MLP neurons of a small language model. Each row is named by its layer, matrix (gate and up: input weights) and neuron, and shows model dimensions 48-143. Each number is 128 + 32 x the weight over its row's rms, rounded and kept within 0 to 255. Numbers have three digits each. A neuron's up and down rows have the sign that makes its largest values positive.
After each neuron's rows, "fires on" lists the tokens most often at its 100 highest values on Wikipedia text that the model never trained on.

L3.gate265:120125133110121088134080108120153167140141114102146127143135103105096116164103137134126107096097148138209116128116125147143163102150138114089141135155136101191117128102133145083146103155069108089182083125138122103088140105155162096083170145102139122103059095129108159087104111135146107115
L3.up265:146102167160127162115141083118100110147071118100070133103159163139162137144147122144104096106188084162143165072057108105135100082106194118164123139102127185122105095077119124128083110117129106201070098137177094097132108146134072166139093164144166188131136178143074152107119128113143186146
fires on: "ist", "ter", "'s", "man", "ed", "ists"

L4.gate372:112100105109146130100123085143145199115147120089166056162120090163099098140142136120119149150129071074080130130107153123117119115160168121150137124140106108097132118143102130088119052122116092089181072123144136123144140085118142116114116110107030105065103174097123132175123099076148115171
L4.up372:142079123063095149128134118133082109118109110099131102164104094146096092126112125127114094130107116060115134131095178106183113127145120150169131169061123111129134131074104082076096173121146060128156155080143106141168141123091111131149189150175123130133117174161075178124134121096109134122
fires on: "th", "1", "es", "s", "ces", "5"

L4.gate315:136173188057148116097122140124077174113141140124147148107095105172162151125126115131140098126131147099160074115158137186188100095090172162139128137072111173186135155093076128129164131147085136095197123167172109134146121181135116106158183151107109104158151138089148154113076058110156122197
L4.up315:171106162088122101182122157158155157116138145146139102128076130096148118122111125151141137112110153133126182120116115092156127159093126157143090124133163114111173175115097146073081052133172131183138139147060157112144124166051134069098128098156098074116092109161142106128114112119107119126
fires on: " ", " ins"

L5.gate105:138152111151067160135103127132078131116140165099149077147121136162110145093146174119181100076173108143186140093115128184090111183088124146101138103127122062123124109165152098142095182077114182091151146117190098110085180146128103065180130086108138147145101132144130114165161133155071144113
L5.up105:149124112075053149113104114093091144054072130152117100097132135167114139106173148144123130086159141118174163120137111131112122160135112119098123115154087078157127066159114096151054141108092154130131167166167150094095165162201152076142129133130135114107164139151110138079194148163085116155
fires on: "ran", " young", "==", "er", "ant", "i"

L2.gate347:199191090126130147133142168097118165114171174129122109077124131189105087161156120151162130082154193145108096071114143074042087119104081063124136143126138103132054135148112135136119114088092095122116130124163102140129139158140066125128139152145147200071105100163069071126121167101125133090
L2.up347:171164145108184168125133170135095148142194157129124150086125090198052111190117150145119132134127189117144111077124122088066137122106097078126135175150133125121088135157108141140098110143062154101115128134139153129129146178111090129170110165131123161157113120183068059157115153124091115110
fires on: " 197", " (201", " 198", " 192", " 202"

L2.gate26:130115114147121163101186115161160103120095159123115098197141130112167151091136105165154117164028088104137141125077140112129113141136094150104115119085056085091118179120123127168094151158132134105151130099076108137174080133188093133112129136134109134137105178113119079122138114151142105097
L2.up26:151130119090144147116093136184117093065149100151135100139108182120128158057111179135152115101105093099134153097052145121116132131198120134145130077150099071153181143095161131146113119098146078067169109060092092124109123089126076116092143128161178125156127127042171075115168200089141089143
fires on: "ing", " more", "ab", " other", "ming", " No"

L5.gate262:125110104130084071135114133071156133184173148103080122168049143102118161142109188105137107089129144131088112109108131123117161103117145135087106104121133127134114161146138121129132122130127124160130183136138064199052158132110113091130139120116146164140110153117093181150138200111178117178
L5.up262:141111151149108142144083093110133104138165083110123122074076072154164096061133115172137164062182152133148125172162195123165168087164111110144146151149092131172121141145146096155111166157065153189184085068144060190067092134122152122064124132109171094120125156167120181105119093116148131073
fires on: "h", "n", "ham", "ow", "d", "ock"

L5.gate101:100121139083163119077096121126136111170072166093147133214112132144088121097173147168187099064115141125142111077112121160114168151141136143117103152164116168122135139147153064172071095166153127077187092081048144153095135116173164109093154094197103093121123140172108155184163101115075100139
L5.up101:135129197144110133170114106093116114071133099162151115136102146124104154112055161097126200184155159175135066094112106103069101135121070131123138110163128128106173142145132144092101152148096124204121206161105167178107113146139098127127080147133134080178106142111118199147205133125099195146
fires on: " the", " of"

L2.gate85:117138137115191045144124152107084133195153079137162141148109116148115165130059153106084095143155104122118159103131050180168171104062152137143119080094095106208136114095188195103096147127143154100117142107116161164109089167105157087092144063105125133096135080146134162180068114194105144160
L2.up85:139079116102210075171115102136069106152134116143181141110140142142180168098115150115079126177128140152125181146119081149144129145131095125153126115113110134166089143152114172108060091119134092168171138157117134130105063180053142130098245099039176145156090127156122076141149137142149165160
fires on: " ", "-", " ar"

L4.gate102:158143112098140102076161095159131117135130112082127169131132104074160157162088099062142071074139061100101083112112149150069102091108185143170210088178113141125169088095114094131186143143155134117152104129128128096144180177166123135107071172097174199133157136138089088147138077125148140155
L4.up102:113126148133153149130164105151121155155116099175124152166181143139177181106121136090127093116140129179124068076069109167145099121136134086084143112100144117092160089165136154130139155195120140078083143163148147107081160106147085162148161156161102063151066086116118141053141138131142109121
fires on: " of", " to", ","

L2.gate109:076116150152066127086143150162120167127129140128128126178077089163080066134099092150098131084159119144138173103155125141146105102121151104100114115192148089127106086085153149191131153092152114105119121091152095134103101094095130079073132142124158095131107106112097170129119171113159132125
L2.up109:156161187131114194094100131184102141080188119089179122167116100183118109113160093152107184081139080044159165117116112090122130135123126154179072109147074121158125128132150122137116085102129142119115141160126110127089110139136136098078106127130165098183142138079073188154152157038107116074
fires on: "r", "w", "u", "n", "ie", "h"

L6.gate145:102065137181141103137113131145084130107115169147092133134164148126133108160146157086081213121162091139109119148140111196056132138088113159142148154094136176109132154132144045109125184097157127160119122133060153127140106101115154113098168126142140108090100139129195089119070087173121135046
L6.up145:137081061124111126152124143185171111081149160124167158175136160147119069118133092097041145082124088131167152118137181166121117107148139124113122139170099048128121043086120077106138165127092176100125112144088093092158166134107102139128159138141159157124133116190171151123133128132069176123
fires on: " \"S", "S", " as", "though", "R"

L4.gate81:123138096064066130106127149165171122139108156150067151135129140172169147140105111196152071095098112181105086120105165160084139095134153118169181097122133171131134129111093109103187169130068134093132143095094131147064136145117110125142171112159114130140147076093156122116059125049080088164
L4.up81:097089107122161147167143086085114137089125090136122098200160147141166170132079122122124116147058112128121097201101146121042177074140144116144098163120111150123138048124127118152159163120057156107146131154091091095098156146132112098103147129121111095153070098132185109113133127120067165095
fires on: ",", " by", " of", "o", "ew", "on"

L3.gate111:078131097134121114111126152148118182121173062145106161169105161117105159178155144124156132192153110192158120073155129157101126124121115098129155147131108130070177101144137098169163143125209133151121145106174135081140026129100092141131120105130145109099088048118156160160120181142127089114
L3.up111:125121150132069077104114123146122168115157186135130136175146164133179127111133149122125192038126084187127150118094173086070077098147105128099118183188204203089156059164102120167113106119128059131097191130150109102156107125143155124111129129079112067086141119131089134106119108117145092150
fires on: "ov", "od", "ly", "el", "uch"

L2.gate93:142097157154077178095112122107110155115149106100110127057139143162100107143092176167102143088100117140121130103166101133164089132184088090123176175108136132047105107162121108114123154115084092165151159097127122182125142114122117087146150133129149167125141057223105117168151167146109098069
L2.up93:188138156083157148113147073074120138116141132166133140119098149124051071078148141111104111092195154107156056108123142150142124070142179140145122160089097158117131098148109095119090083135087057147186163144119123197121108154133129089143147180139167184143117119156104149165106129140232116152
fires on: " 199", " 202", " 201", " 188", " 198", " 186"

L6.gate84:086173108159121129200210135106102167150119107157165108106125106137068173143113097075091090124173063085115162113156100139065102135140113145114120122101160066174145062145088065117095086132144074068188126088115112117122073148143206120129129172156117069129080110121125134076144120130115193177
L6.up84:107104057192184037097103106144086108142156167110162079163153154135133126128123125150117155118115113113205106099056141182059166097180071122117147155168123135131098148132129073165139122134133112108115134114166131109126109092078133135118146165118121143144137153099179133136173121169111112098
fires on: "ri", "or", " he", "°N", " she", " a"

L2.gate244:103155102174133084165108126232139127106090067140095104140106165125123094100087079099140135098100146157061132142116190154042120144115105166124148158140095063136145133147144137113088147118111183165107141125088094095130089137136144051061116165091116144091200098119100094145109125149101115156
L2.up244:150124094223129134193050158189089139137108146164137104166084109171105077137166073123110141142134181122125167142149129120094180121073099181088118105111110129065084168129159146111133171152079154142091071127089118098126113145143141123127150136094136105135150074081110155083105149153104096100
fires on: "g", "n", "ro", "st", "–1"

L2.gate116:155084120120130126109072151119149153131124135118156193132116108177170153156160128171093117094132125117099116168139113126169126130193097115102127110095122114138077156101117127105129131111094139117103089118123175080155088147190024141122178067159108206175090140116181141143202131108088184158
L2.up116:140098185116129107162074123090110171080102096093115199098075146159131158138172142155115102078179143133121137166161146083066143106098118107172138144141165116185161136096126079113116079166125178150091155135146131119150130096139119170137186105214088128133119143107163183106168121123144150120
fires on: "==", " 4", " 3", " 22", " 2012"

L5.gate5:127138111080168161120064156101123113128145126115067085092117127148194139153176166126140114113117086136092073212095158106134152154136125122116146117128122148148117127155060162142139120149060080033114125105165113184137118092110100121118118150065123139155132157111131082179078145120126139103
L5.up5:096159105183212134105106116180122160130123134128095106109151125152120150089169145122136113154184113141165037133145123099152124106061166128124120117066131172114103129127112171089170149120092101124173108126115051175106088168125080139100134140150134136141160209146135136144079132091157119133
fires on: "or", " members", "man", "itor", "ors", " by"

L5.gate277:160118133128116155091098131083104134095109130085143113132109107158125156089141213133089180138145121144124100177088052155109186140149156110097090118171126142139098094073096184190130102102118130165111075105106176110089093151103069105096117115087089158112090081204141130131087084162125086107
L5.up277:147126163089145156064136116146115156169131132151191118115108117191140191106152151089080152075132145110127110072117158109109164093195149109100126132139130143146085111049110149159105107128112187128117115084142104138091072159179100175089086099031097120106169104170069143116068092204134096150
fires on: " \"", " \"S", " \"B", " \"P", " \"L", " \"T"

L6.gate167:042097128130098089148149155093150134181152136142132084108122113120116065205109089088172167178098124084164101133157094123146146114139124194198132113142127154125135098157107101146111133083143138083123146143096120189135132127143128169091087124088118152123115158102077113084142168135147106105
L6.up167:154124116155173133139201132151144155132146099188109103146098096155073138124152125070118117146106125151183089172165119154164151069158109225176103074158173190135185077137109109174104186184099169150152168124090130155133114096097110130133089109118098161150099162113183122117126159080089133119
fires on: "s", "es", "ists", "ers"

L5.gate130:072094150130146130101075119184193102085184147121153115136120121137111149117108142076149117101134071113146124140156112156107110093092128064126114132138202086152125131163098097082084135137153123146109103190093138134144163082165111140110153121139142162141102124148107100123190066089131140107
L5.up130:145067131111137144084157112184107129141103115153083081180125137131151123144101144149137107114126141193175088110106082151139103158191137143060098117130118093169090118104170132157062147129125154131182130123145095163099134121170116107113144086106074105158093110194075098143116131113120068128
fires on: " began", " started", " formed", " founded", "ed", " married"

L5.gate244:108118125073106133118133150088117127139125146104158092110079090170180121138168194112172164161157109119090121142108107137128127161062219126117152148124150080125116075115098122222080128117148166145136157117137149125129066157113095142092154167145207147138131115090140103145124141115086068143
L5.up244:050155104084135101161124112107180118133165044144101101166091105155172117112170122116159117119139133120141124162133177108153151183069164141127188155125086071110147135129107163126089105146089080156133111086117124174120105196110192208098078107141152195121116168077125090137124155119096106087
fires on: "\n"

L5.gate82:097171163141126120078157120105117133098184140102139099159165142086085155138194078143107147102155102152117131138158114165166169136114125124146065107177123093087168095109159083120125139091041083146066080166179134102155154140170156110166060149171111112123129153120113160071185167123142153122
L5.up82:120079184088119164140162122098165150153071108093130138111093153085114114117106132123066134162161133136146126169127068116125084076168156130144109139124165152116136122165120168113120156089104099201111085143144114133178123154087162087140160145131092094113099164124105132080154157116141091096
fires on: "h", " Ch", "Ch", "ch", "an", "ist"

L2.gate74:141078137137147116147185164119135186106132082091138117113148094049169146132098200121147149093174122136154121115164139110121142124134145163184128064128141109165137074134144092138126138135167134127143089151100139108157096134156085109120120146130146126177214138135140078151111125151128156143
L2.up74:160118118116148090095107109150085178160077091154110082139171107136108136132103115128147170121093125133123095195192145070105152107162099188083170074098135138165161138083154114124198147136080149135178123135147102155124170082116078175060122115114029106147115137147126087140083143097066106178
fires on: " that", "rag", "ine", "es", "ers", "to"

L5.gate313:117116182101081138163137112148165122151140148139140086123100106132095133106150121156119145139068155141105121048143133152091151090107121193128101130149069107091156115162067107058168129140147109069125125200110109154082163136084156068119107054138088109134192151071128111154092108054106105095
L5.up313:118166163086138117102098098169147110150085153172083078124106134145145122122135099146158116128130204151057163108140153194147133160128085130130090126153110158128111086127150134156106123054130111170090134162113101156152102174154108047109101080153162164087164133124081139108170104104082126110
fires on: " as", " were", " was", "omp", " comp"

L6.gate185:167161133149173091147074092143108132113132149173090119127075155147116128091137137150100020163106083080109115140173124114139136087120127090072090131136109157134095100120109074133166134153108103176169130126167147147076074098168107102161108189142112157117109133146087090168096097121122134202
L6.up185:117186087176149156043167142131062136096089169117103117095119135059191073130173087178127173128111149124117106172170134129174101121131154121153090164153122160229182110110129079115121148147105166124135109162123131126090044112106117094145116126114134144109099138157079105108121204165109137146
fires on: "ed", "ing", "al", "en", " founded", "ced"

L4.gate173:128109190066145091109110105123177074148142155173127123142046176103157088117145194184091117114212172168094160153124157131174118153187089122136134107146134111154125111143151095131110043122127141122122137096135101123121099138109155163113057128090119087144102147158166145083169143181142116093
L4.up173:154083163165171169105154108162125118064198132156088115145186089193134169172093115145102095148163165129116183173155123104136122108103081131130059134139093155103140131121211077144124146079120120105164056102143126152165146080134151186125126118127143087168107190114143125137078092175083109116
fires on: " her", "les", "ill", "ens", "ron"

L2.gate348:101140091149080133092167155176107151104097135143172158086080157125068115159164106162164113134142121178107114113160136142090127125082127137101147100099115171152087182157111075085116100126160147137121111114160168103131076099132118140137122132116123096115079103131093080200132128172140201100
L2.up348:130124193100140133110139153127123124116144136115177141098071153100137120133149169074089141079105123165086122070106106167141114089117091099090171152112117159106095183107074131069141126085114166177148133113171135183155117207161080182134194194069159160119119148118111132146168188118098208106
fires on: " early", " year", " Win", " month", " years"

L3.gate70:089142180038151137123103092134193116123117107099103114158078136106126099130088143120102108137135111151056057074067085182102150100168136134110149048105181112087098148098148151164148069123118165055093159110146080148139124114152146170114097133117113122131132124120138042138067136134136171118
L3.up70:104184130098133146117078160093146112145128102139119087099110088091196153111100170089066097076110104165104150138119069127156182136146102144093159139162130153045149066120164165146140119092132100102108110099173069119173128100173196146097056085195135116107148106138145121130144136184135109104
fires on: "et", "ap", "xt", " song", "b", "oll"

L4.gate218:124147171130136117148100148122114201150103178112126134100110092117073169154100083147094078112164122126060099182159098163170104112139137110140131116171130137107192127150153120137178150162134094076143103084147071104129128075157144102126151161117122195118047125137128199132157120124135103117
L4.up218:132088175131122147203152127102119119099132143159129166153164154145124118172166134113133106129141122127046151151146091179140115108136049137097114103095059130183143125098105116117112129145119100145118103152095098159091132112171102093129103169134151209187101067161108101150162107096130088094
fires on: "at", "ul", "al", "ist", "m", "is"

L6.gate156:168145147112107080100137139158114154131107122131101128165152107187112188152097176147200156126105090087083128090104111228182102124123135150123128105118158087131114179093100108097126108149149095098147156102162125147114103105170118113152127157155131152074070171097090177195123155113155103139
L6.up156:134135144089109129113163102200115140159119081119056154160150112128141146096051195156181123133136080113104178103120088170167116150142108120099140137090135149083133200084097101144142127175123062122222162123087119127158102035169150102138140097087141105109126130119117140165116138124163093186
fires on: " other", " of", " many"

L3.gate213:163130079156112119157134184110099071176120119123101138160161137103128103125143171207176082125139105152127144114186084072082114203082129110120155190128122095134145174118136122192126113090099130139107132137157191142132157128119139128140134142155105106070078114107159106162124129188137078099
L3.up213:097165189108102130127093164105127126113165151095161128148152157130111113132095147093124125130162114155120198060152033149061165137112110131166150104134137078138125082121189124172075132133105143119176202124100088140119138124147141158154108161106096119111131098120123162169123145097106105211
fires on: "o", "i", "ro", "er"

L5.gate342:140139137147147150107143095106178101102164150078185115135132113115119196156160185158170085126150150113135101140140108109176151206101143104122184164156156093112192103126110111125094145119176085111162137130114160115133110176125140130128141146081205140064151105204161079102119149111082109097
L5.up342:107146130081104085108153153134186095117183129105118197115100142110164153118187161152171127139132108138145150173086068135173140212131086114147138119089123108122118086147121140106162137096159112093134152135101126145133103185053117171112060062062159112098111146181176097149107123149114109112
fires on: " |", " joined", "el", " to", "inal", "D"

L3.gate296:069126144135135141125087105110130118146140139061130066141111110136152132174123190112144136078130111141164136145122092129139065085155125101132126151146113105185130137159129111108106113116085130067146096146142171146060152130191063095123127123099117100156108167099122102156079137113179155097
L3.up296:147082105155167144202068096089150129095093119098113093156132107134082189099156164144150100073161123187065094150084103086101121112117178115138083134088134108157141071180130087124140106173104127104120124158125019192106194065125176124144150142106138121063096154098115155144149102110142095106
fires on: "er", "man", "ist", "ers", "ors", "or"

L2.gate353:144135186109160184125109121106141096146188168138092165138126123091153131155156156092174087163106171149135107058094103113117125155196132135159041081116183125129160124104110130064206163137062146125102072145171113127132099144137137133130141152110110162114055146136135148140124079184122169134
L2.up353:188109181133117117141114130103174104162177168152152079146123116109166114163131078126188138150105084114150126155166149126193065174119106131177072157084188109149118120126097144083162152094160122126140098157123115096125140192136116112095118086151115160104134236140152140119096066164102121131
fires on: " ", "an", " 6", "ine", " 7"

L3.gate121:130121130122112181148178149113116088082097101108172158205146118107102160104085086129122124079160136107165108105148123091094155118185142137122143116149103139173130097136132147184167145153119149079061119161115149147084108164170131111122145132142104081136110114079161144104131146095109085142
L3.up121:145112140121113157203152125134117143086064105147173163113090127100118194180110101099121083069166093045099136117075109165147125120134126133110130138089110183119088140169133115110143132122155180125078121105154135115133123077152156096097148151179103139162104079118147168109180167100156119086
fires on: ",", "az", "d", "ast", "ous", "r"

L5.gate220:078110116130122121113135163127085073113093139128109121137114112151126151132151092060160161148134167098149126112087157154078122145101159089192159150170105046091147177158147123139174104081133092124079136066165155115064164168156162149156105228083137116140063124147191132133125130136110147102
L5.up220:078139088150137097113164160154124155168123102069158130126112140107177149116111181078152121167187123106120046186052100109136105197132098104117151137131120127124152137153113156134138091142105137124089097125119150159103146170117117148113127158118127147110101089155172091160163108145146149138
fires on: "el", "a", " to", "ac", " Grand", "z"

L3.gate62:134099099125122158121126137051141102129138155108080131090141078121085080101134068140081114058141151079137095104128089191135167127123134128164148085121107176157140092147093099153146112155151142108153122166126127120106128153099159105149146127132116163182070131122121135093207174134138092135
L3.up62:127086097112128125170135148103114102080170142125124154112173179126049098129099149153149109085165146120199060116160176132162159133131129161136146102127107130182156148097125068132163113127202098146091130147104114125144125142134099114198189150143097106198129115104157113119136212080164117102
fires on: "i", "at", "ar", "ure", "u", "al"

L4.gate35:131106148090173112142140123063088151106127128088112083128167174081131134067127134098179081067094138129140087125177158121136120096105153136103210137174115141160095094108118113093139115139118161162176194075147164155088151158165193166051129144151143117171087119141114128141140098176114121131
L4.up35:181138119097110161093104155092184149093153114140111156148156140176115128106139087070147098035107074193113163149127079131102109098030097128126166122136124126169151123138088114094115125137150112119116109144102187178126166153144139173163126078113149108143109127098086103092118138116177114116
fires on: " of", " sup", "ent", "reat", "op"

L3.gate320:090056114188156125130163066150150088131153128140089073116129150114116144125140164178182125116119119104081143119059145141051152120135178146104127110155141131145174058113142084151138079135151100091159099176107139161104118153093135178133136107149129165101068163053171125112190129076119139127
L3.up320:134122111146172138096067126081121092124118177176098093137152174106119096115112151085143138166168137098070048110178143102142151122136149123090122112076142170160109157172091191133076145116096129119137091125100116098157135102129166165150130101119149125147166078173083125168148168160132081148
fires on: "s", "ive", "ow", "ively", "ions"

L3.gate95:152087125183098079125100108146120142123121124144095147118155157123171162121201170131099076079169125088086157087071150141119167115139169086097139124088154089095143160110107092120128128184118115087070162153124191081175156149154143119130131167154122176070194137140173155156154108125143135119
L3.up95:070098134133162140155099154180131159100107140127110163156123130188048119120148110108108133042121148095145108151103156112122187069154191130117122071117104147121133159132142165116149162144158125197108097156158164128126126089177148131196152159172073132132083091158131144123145141110124093156
fires on: " 1", " 4", " 6", " 2", " 3", " 7"

L4.gate253:174098082121162200122120112096142127086136196085168067126191137132128148113154136141159137108109126113120119100143124113107082072161172110153158102145107175159178148120134118164151115116170126134107195152144122152181117172131145039138121124150125096161107156113126158103143112088187171048
L4.up253:130137135146119166171081095139121108104141183113130048081142122149149138116133113067110156174151121141079144117101172147064094111166155112147142155153115157090121072122103158122197149110117138169089080133155118137142147176159115057137100160167227159093121161147159120075164111160106161129
fires on: " and", " /", "n", "ra", "ir", " as"

L4.gate107:174124090196143105158127117144149138232130161153178076111149087144133088147089126164127128115153106113134136150119098127105120103176166180122078155149157157084141137184137111139145093103134088125112098153090071091101096114141147143112144128187115147126109098085126087144124197152142122122
L4.up107:063094112128129193136111157101101138135179109125113150154158093166072110139192135170201157169104108138136144124156097221153170118133171075132141109060131106166133154151170092132089134142147118159170147163137092172167052062153107139150105071130114122143137142074119080108089172143142105131
fires on: "ay", "ow", ":", "il", "h"

L2.gate320:182166128091110124133150049139180130078212133185176152158117091155204147077059121118125117176175102103171174088165113064151113129107104121117154207124106144187132112158080155140112141125180117167120133132182152155106110157095085146109155104122137163188117114058120169169090129117116128159
L2.up320:154120156136138085132122108076109146095177126128138156110170146100145119118053209098101116171143085113189117144162175156165133170111140170117136149144118165166184106121093176104105135130103061167159077125136106159141157130106069134181135138119129087154080144120146156148136157152144099093
fires on: "ce", "\"", "ah", "ain", "r", "overnor"

L5.gate287:136151171090167168096163185141156142167180136119153207129154126180117162123138122130151100145060076120124121124151111147139088185079129076137147074117087130154158123135121143097154145097131150123141164148172119151075127123069154115172142110120117121122089162053109086160093097158116105099
L5.up287:120109158093118100113158140083074202150128111123070116139083131070111160125157174129195133138126038128078117154133132148158086177145098107134123140117143213123158131180202126109164105206174098128138108145123110166169081091139167145182140104172127118120090158117102119164104117172058108162
fires on: "ol", " married", " by", " According", " par", "ar"

L4.gate74:199128138188101141135141124144118164165143092116117096090128123155129158127122167159116130110108125108122097156146167159091189144102189114160117111100078171105162123110113084165137136151176133114133135096184048174181114072105151114151122109156140199120102147147147082080159175137099110091
L4.up74:146133130082147094087166140111091105102151135153136058127164067112176123176165152128132115176116147119091075150090128111159111156118078110118073154119088123109133145197109196137169137146154096137100078168102196115129145145160155146120089108125166139078092193102035066113111126139114065150
fires on: " Par", " par", "ar", " has", " include", "==S"

L5.gate70:139125149077088118101151134087115100149138122176075158085092093123149132090153140116098107157111182143063082153213099158170194142118119130152125118123111178158120100094114117088154168107132093125094149157127155135094086075117128171134106032130160145127117153098169130139107147139135159169
L5.up70:164087092145136147118146148145143071166168109102109094144131100157165105103111125148040092127109127095116184098118135122121177173147144159164092093134199119138119146119124066218114123142133091117155126085164208111139100066110140142111109137215093089136113112105169178122149114084084141135
fires on: "==", ".", " (1", " with", " as"

L4.gate278:131153137136131054165129026141156096159108109147113151146179114120126153103137176110124140178176127134090157096201074135116156137126110175191074065052139149061149136148181146135137073090105105129154092147110158054138146186163131126107137132119147138097080135110160095116136137132115113172
L4.up278:132085193098100122160150065128175153190072084156089160115160167162127137189136135123113160146198135124119143145136116133092092141118123182142162143129107108126141141153144125100127121140141116134102156119191124136112154172117155128115126134153100129039093178092200088152107150103129137177
fires on: " sc", " Ch", "o", "h", " Sc", "ro"

L4.gate291:146135134078151096134155088115136154183161156152096110255123121104148166165118117144106133128133086148105192099187095149092071074177145137155107092140100124120175139148131065153092136130109070116147201107134148093150170144129145164099105123113106142136088152176135166161130076094125215092
L4.up291:143105080146119137152078161089102058126139089148153124135168089093165110078066100117093062126104131102136162112056179138104080166111134141098093153072152114120145054128128125094131072094126136107112083106136141082137136183120179103135139178117152147145140121093169195106138108185112072128
fires on: " he", " He", " his"

L4.gate301:095141139127136125127100121117118155094094163154141164124083102123123129108124136131198111074102122110114110141158113125075080117173125159154117133181097134133093161172102146122121085062130134158145090090081094147136147122145175118112082094114120065170109149152155105115160156077088150074
L4.up301:145112121111139122113135110137099142127103193144050095098142178175179157086126155069124109078169149151097156141149098137119156093088147068163070154114094118159138136087144115107095094084112138127107151162129119135158116091142136093095117186126181168124211177159151086102175176101167173107
fires on: " be", " as", " was", " As"

L5.gate286:157072096110138142113127151128080140125113137083107130159101133117134141086165134176089127092082060155078111118132078153067158156079169116103182102127111067123154113115075107132172180137103089095155143114102152133164117151156132177162139150214171158071086169109137145166134082089163057196
L5.up286:126066139085128120186151171125088188114113120142103149098117121110128100111195115154141153083113122080080152146115143171173176177101135149056109100117115057139147108151056115111184126161123022123207117125118136079119099100153094129141091129127163185109103141084085126122100165115112122172
fires on: "-", "\n", " the", "=", "|"

L4.gate248:114145103123141147122113129130117155165188147133108086118169112181182126090122169107134075137181093119134144160043124116130182085101161164160100156102162128117133137112083109119142104151104085061175118074119136111128091126191066076102171147119159185095096138096076085190151132107077182161
L4.up248:090116084128133123117191109120107138111127142124128071133098148202161093089101080164097164154191121121179160166023114092094171073148146141174119146142130136139131156136117152080148164080128134115140151092100150096080087101150111030105151078119120131118106071102114177153122088110139162137
fires on: "ed", "ing", " than", "3", ".1"

L2.gate195:180117144100184134104101127081058085177170072121143109207105125170135142144109137100103134128091118165144183114105107126100139139152135118144079196115054084142095166117178097133130120165149141136111135075090107134067203181142157146106127171119163193137148161131107109077147159171161167169
L2.up195:144155131161171149104104164097071066170139106168113118210117180162112128149090167081084075132105078157084135154086107107087123099217105128110140137144080081116142150130189142118134158155172188159169194066112086128118139141138126174027191143159097188135126192111090082098142089169175180172
fires on: " first", "ut", "ast", "th", " third"

L2.gate158:173133153113160125172122087121182124136176129123159149121165175116164113130150102085173131116165094095106122169163227111122089157089091181084139105112149138072121099128131194156077118160054124124110119171163162152130116177120133075063154160116126123086146043151094153139139153116088034093
L2.up158:139117116140161081165130132139179123159166104130122124127175125179154064085150091110168114101094108107135098115148199116081108154013108131120133092103123113032141139145131193107116136153090134074178101151163197156100124137197138123110132134117086135071188130127150128126119111118111074163
fires on: "g", "k", " st", "st", "m", "f"

L3.gate233:109127167097131161089163126064114156173105123070143166191129096125157105150174149138114178099148134111129109102095141097111126158118126111087095146120135120161129115167073103160145177141123131117156131111095192102087136186100162155120142159176149120152104134177081088118140169168146070168
L3.up233:120181124089135157150155113121077085184148096078124121130105146145116104132119183118124124114161131143092040111125133163086117084096168124118138116109099173132107081117145112122118131042166123186119187158137132103107118120092059151109113136121125133123150084096100132099131196115132164109
fires on: " of"

L2.gate308:129154146087133129116155113159074130070100159121167132144150104107143084142121145066160131149139148114136126168162127141157138125159123066092088161074141087148105147094114128141154192085130120095159125094175189186109163132174118117110098130141053070096168097090162142107050110097116099139
L2.up308:213117182122087137175143133115084127080174128133167106135103102106200128119130099100159141151139128131153132162124056133178118127176101150146091154093110173210127091123162159109089190109128110072115085072185169183129128127110110098176151096124152157207105155087172128128111103120107128063
fires on: "t", "d", "ce", "c", "r", "ch"